Part of a small language model's weights.
Size: 9 layers, 6 heads of 32 (2 for keys and values), MLP 512 SwiGLU, vocabulary 512.
Architecture: untied embeddings, normalized queries and keys.
Training: a variant of Adam for these matrices, 188M tokens.
MLP neurons of a small language model. Each row is named by its layer, matrix (gate and up: input weights; down: output weights) and neuron, and shows model dimensions 80-175. Each number is 200 + 40 x the weight over its row's rms, rounded and kept within 0 to 999. A neuron's up and down rows have the sign that makes its largest values positive.
After each neuron's rows, "fires in" lists the words (lower case) most often at its 100 highest values on Wikipedia text that the model never trained on.

L4.gate185,184,242,284,184,157,285,167,136,187,163,176,208,235,95,198,211,182,192,159,203,164,234,270,150,214,203,290,216,206,254,182,200,255,228,218,188,197,163,211,216,175,287,186,216,148,194,165,226,175,187,235,163,210,157,143,235,180,212,193,176,233,219,196,168,207,265,204,162,206,211,210,204,302,189,121,199,199,190,246,197,143,276,139,141,201,222,195,258,226,169,187,173,272,156,269,276
L4.up185,237,190,190,181,155,232,260,182,219,194,224,206,260,275,147,123,231,196,157,187,186,206,213,214,207,262,231,188,239,217,280,215,140,206,234,250,266,202,259,224,261,210,203,217,196,216,200,208,230,212,215,222,198,225,223,234,188,165,201,195,212,147,193,252,213,167,259,289,166,238,180,155,135,156,125,220,219,187,232,265,213,152,231,193,187,146,287,235,247,187,238,206,170,269,191,238
L4.down185,208,145,236,208,159,273,260,174,178,181,202,108,175,224,176,235,240,184,202,144,175,229,183,200,219,189,206,146,227,97,156,170,212,197,243,185,215,217,249,185,200,248,159,238,209,172,162,146,154,163,186,160,195,187,126,231,252,137,262,258,239,232,190,183,243,197,235,218,211,132,211,265,120,144,140,184,204,190,177,191,180,188,160,202,255,252,248,192,155,143,215,138,218,152,243,126
fires in: "family", "members", "county", "biography", "football", "country"

L4.gate155,197,123,223,195,192,145,201,131,175,237,228,191,174,111,151,258,193,183,236,260,228,216,161,222,180,213,207,242,176,162,196,219,177,278,187,167,215,174,273,282,166,211,239,219,278,165,159,111,184,212,166,228,198,255,222,212,164,186,233,150,216,154,196,166,132,219,212,193,177,138,238,249,187,186,252,236,215,170,157,194,140,171,180,150,188,196,143,224,143,155,198,192,194,255,210,159
L4.up155,183,234,204,210,181,200,275,156,207,248,237,212,190,205,170,257,171,204,209,241,219,160,195,178,273,229,164,77,287,239,222,223,208,198,257,136,149,219,109,208,239,172,239,152,187,266,167,208,153,212,257,240,268,225,213,289,170,304,177,179,225,157,178,168,244,198,217,210,118,212,164,196,216,237,255,220,204,135,164,136,174,227,215,181,198,166,226,269,216,154,220,187,201,183,286,263
L4.down155,263,206,191,289,230,203,176,337,187,237,226,249,173,193,221,190,167,198,228,197,210,235,245,177,193,216,216,193,192,217,201,254,198,193,173,176,190,258,224,267,232,201,215,251,272,143,142,184,193,243,212,162,132,166,229,232,182,219,220,176,192,232,213,212,202,176,195,152,185,215,238,129,238,154,207,230,144,249,213,193,271,135,180,186,244,175,210,223,187,296,222,222,202,150,184,208
fires in: "it", "chevrolet", "little", "kolmonen", "literature", "pennsylvania"

L6.gate98,221,151,136,194,175,189,206,229,199,220,200,213,188,182,220,241,285,298,219,269,238,273,220,284,181,241,162,275,194,196,192,194,301,195,169,224,238,186,218,221,149,173,195,231,180,345,226,255,206,163,163,165,225,199,235,232,143,235,257,233,204,191,172,221,188,160,291,262,159,140,250,191,166,168,268,229,203,174,197,194,224,258,198,175,132,149,211,218,179,159,254,241,165,242,242,144
L6.up98,220,235,177,211,192,177,214,211,246,169,207,207,209,230,236,238,218,271,203,232,231,125,249,255,179,198,163,285,163,174,241,304,241,229,262,245,170,147,165,152,216,209,211,248,253,250,174,166,204,186,191,112,207,219,203,139,203,152,208,265,219,254,204,207,138,138,219,215,168,123,201,219,246,200,292,142,163,164,222,316,198,193,217,179,143,211,287,179,176,214,225,255,184,288,152,209
L6.down98,187,261,217,206,162,204,213,198,214,184,250,128,188,217,218,218,261,177,215,193,137,174,287,210,192,257,158,123,169,233,228,175,207,198,206,188,139,211,166,234,247,191,128,182,226,248,145,228,246,168,258,252,183,216,193,250,262,166,218,120,227,182,178,209,246,213,147,179,241,249,151,216,212,195,202,131,175,122,124,235,161,198,229,205,220,239,181,47,237,210,245,204,258,201,217,172
fires in: "with", "an", "or"

L4.gate434,155,224,196,209,152,124,194,149,256,280,253,196,231,197,287,150,192,242,174,152,155,132,167,131,135,245,187,213,212,127,189,165,236,142,225,166,199,235,197,104,134,170,209,187,181,231,194,222,168,257,176,168,187,208,244,178,159,179,228,205,180,192,182,194,277,215,204,125,160,223,227,252,227,182,248,138,216,264,134,189,173,160,182,233,198,241,216,185,200,188,191,171,223,219,285,270
L4.up434,124,265,172,209,230,231,198,198,222,202,255,188,160,212,153,155,218,185,50,259,141,184,246,168,291,194,212,205,148,169,273,158,123,209,230,264,179,244,182,190,286,253,96,239,252,258,175,218,192,167,204,220,252,158,252,206,216,126,205,252,174,168,200,193,224,267,137,147,228,165,203,168,219,165,208,236,185,249,153,190,179,238,183,244,187,255,225,196,182,216,220,207,257,187,186,294
L4.down434,164,119,178,162,200,123,166,55,186,293,190,129,197,242,241,145,166,251,137,199,260,148,190,185,215,215,187,163,204,171,203,243,189,145,171,192,258,186,209,187,202,157,196,154,253,179,169,208,229,133,191,204,166,172,284,181,108,210,191,178,233,195,192,179,209,194,197,214,193,188,197,145,245,194,173,172,220,145,160,188,183,205,174,166,186,117,100,290,222,187,161,141,223,168,114,200
fires in: "financial", "appearances", "government", "announced", "director"

L4.gate458,145,178,173,208,172,165,221,198,266,246,216,235,238,148,198,193,149,225,162,151,213,246,163,173,205,145,190,230,185,202,231,245,194,226,135,187,178,196,232,155,135,215,214,252,164,237,260,249,153,208,144,200,218,187,150,181,184,233,161,170,190,220,193,150,151,179,227,275,170,177,156,191,183,157,183,210,154,266,177,147,154,217,189,71,202,212,251,230,190,187,240,252,155,206,121,239
L4.up458,215,214,216,246,219,241,221,252,192,180,204,159,132,119,181,203,172,212,154,111,208,213,202,183,224,276,174,167,220,130,156,201,247,231,285,155,138,219,258,247,256,162,260,197,215,162,245,243,243,269,151,227,205,172,184,173,82,177,162,216,181,128,215,184,229,165,231,102,207,196,224,210,203,232,183,118,207,204,207,207,221,190,152,203,194,194,251,198,276,242,219,241,170,135,206,218
L4.down458,252,210,97,225,233,186,197,172,238,229,153,205,157,224,246,141,225,222,229,227,136,166,230,235,247,157,130,252,245,209,227,242,207,210,266,198,187,236,203,215,295,239,133,276,214,205,153,155,174,244,228,172,169,124,170,184,246,208,201,218,184,152,199,156,243,175,210,199,224,217,261,213,242,222,245,217,137,252,211,184,262,167,183,194,265,217,248,181,195,215,194,148,132,211,188,163
fires in: "been", "about", "still", "election", "to"

L4.gate462,160,186,42,165,178,228,217,160,172,167,172,166,164,241,183,265,228,151,223,161,188,281,185,200,233,278,131,219,178,215,224,173,238,283,166,222,198,168,196,199,196,183,183,179,230,178,165,156,215,252,138,163,187,274,255,205,175,192,229,207,203,175,197,176,202,152,227,183,138,177,244,226,120,171,158,147,159,245,185,216,177,186,141,228,186,158,239,198,203,194,186,211,249,218,221,264
L4.up462,224,258,189,212,195,216,198,99,205,182,238,168,202,238,182,207,228,270,218,256,239,215,253,224,237,158,255,222,134,191,204,160,225,169,270,125,179,179,280,133,200,248,283,228,218,230,212,208,227,160,139,118,215,191,220,165,161,186,147,187,254,175,231,272,188,208,154,254,213,178,165,236,230,219,171,126,192,222,232,252,174,99,228,134,219,133,212,220,183,235,124,209,169,262,162,198
L4.down462,164,256,216,117,181,193,236,268,311,221,164,135,174,165,220,232,193,171,211,205,212,182,187,215,166,174,178,134,253,276,165,243,173,173,203,199,236,193,162,234,114,252,234,207,184,159,204,249,228,210,234,273,164,199,308,162,234,189,262,141,212,184,158,190,206,227,176,246,239,191,241,200,220,90,174,234,178,188,219,148,168,228,200,216,205,244,160,212,140,236,174,157,215,185,181,236
fires in: "who", "when", "charge", "two"

L6.gate69,143,93,154,217,209,217,116,165,180,184,166,207,174,208,219,178,292,218,206,207,226,221,220,180,211,173,169,220,192,175,227,207,196,173,181,194,221,192,192,213,219,244,173,262,170,273,220,184,139,268,173,214,255,173,212,246,258,255,163,211,112,182,170,162,163,179,207,139,155,158,137,234,142,206,243,212,221,240,175,171,149,274,97,268,232,148,166,265,151,142,208,262,187,144,267,199
L6.up69,274,280,197,213,164,185,175,187,264,207,252,188,207,150,208,187,218,236,174,208,247,176,253,222,139,181,196,209,150,134,210,226,192,104,263,199,202,242,183,223,223,205,201,278,220,148,205,236,222,241,188,268,248,190,193,226,251,116,166,126,193,163,184,131,167,117,198,107,238,147,153,161,186,235,197,246,156,225,171,195,168,200,189,206,247,147,270,164,234,252,184,189,248,216,157,222
L6.down69,191,158,163,200,155,183,101,155,136,268,229,201,227,152,226,162,163,209,163,263,180,196,170,147,146,195,237,168,306,180,133,169,191,194,204,171,194,194,127,191,167,162,222,195,145,238,242,197,240,222,271,147,197,171,168,181,239,213,197,182,167,172,211,215,218,284,211,192,166,200,139,238,197,169,285,212,246,168,225,240,223,188,197,178,160,206,203,259,163,177,209,250,187,218,252,254
fires in: "football", "based", "small", "smith", "battle", "baseball"

L4.gate435,236,195,156,163,234,179,180,216,163,211,179,236,243,200,185,180,159,146,223,266,211,252,183,149,269,201,203,185,166,245,282,207,214,151,205,176,166,176,191,199,141,167,157,241,213,313,164,227,270,189,196,239,272,102,230,167,297,167,232,195,174,212,177,238,237,280,191,204,248,130,181,191,199,150,184,149,237,208,267,236,207,230,156,287,152,214,251,216,184,257,232,187,209,210,229,225
L4.up435,261,172,191,221,204,237,168,185,190,192,271,144,182,218,267,216,204,187,246,238,199,200,210,179,138,210,190,213,215,125,229,248,139,179,240,198,191,149,305,216,297,212,188,243,174,232,196,212,130,155,287,204,227,230,189,157,217,177,159,193,148,119,209,260,202,280,100,194,205,177,201,156,150,118,226,181,244,239,208,218,212,250,192,193,173,216,158,223,169,193,206,156,220,171,180,215
L4.down435,223,259,257,255,208,178,247,221,135,178,310,154,145,201,126,186,213,253,253,266,235,149,220,189,288,158,141,178,222,220,211,134,91,169,229,219,194,151,188,249,197,233,169,202,121,242,249,179,206,199,193,221,121,252,168,215,249,275,240,269,152,231,177,234,194,235,229,288,158,162,130,233,246,172,238,170,219,186,240,197,242,203,180,158,231,243,168,198,159,179,242,186,203,174,170,231
fires in: "an", "english", "england", "engineers", "another", "engineering"

L4.gate246,271,113,214,178,194,183,231,213,200,203,245,263,220,232,251,162,268,195,171,150,168,162,131,173,264,191,163,225,156,184,146,137,166,172,197,174,193,188,208,215,238,176,256,191,132,213,198,181,167,265,273,177,252,215,281,255,185,224,251,164,180,182,230,199,176,176,211,182,140,213,123,259,244,164,245,202,129,215,157,228,205,184,155,174,172,126,184,184,108,225,158,198,163,244,225,255
L4.up246,201,168,198,191,157,211,235,190,187,182,235,239,148,190,117,242,203,157,222,217,131,206,217,179,246,226,241,190,160,264,113,217,106,267,271,201,275,156,138,200,243,162,149,162,155,170,219,240,240,146,180,169,207,181,189,253,210,276,231,238,167,190,192,178,197,268,105,270,214,194,206,207,129,171,329,166,157,211,209,139,173,156,189,200,165,222,235,190,224,209,140,157,159,193,226,244
L4.down246,237,175,191,165,202,238,219,230,226,170,205,34,166,197,200,231,174,184,152,115,308,205,218,137,225,201,190,160,208,239,183,154,210,298,219,241,157,196,160,257,179,175,108,182,190,207,201,237,191,260,225,215,178,288,114,225,224,140,235,210,246,230,188,205,240,177,166,231,156,222,198,213,234,222,204,152,204,196,86,202,177,227,236,239,186,221,201,200,206,159,240,168,180,211,172,139
fires in: "school", "election", "schools", "south", "february", "professional"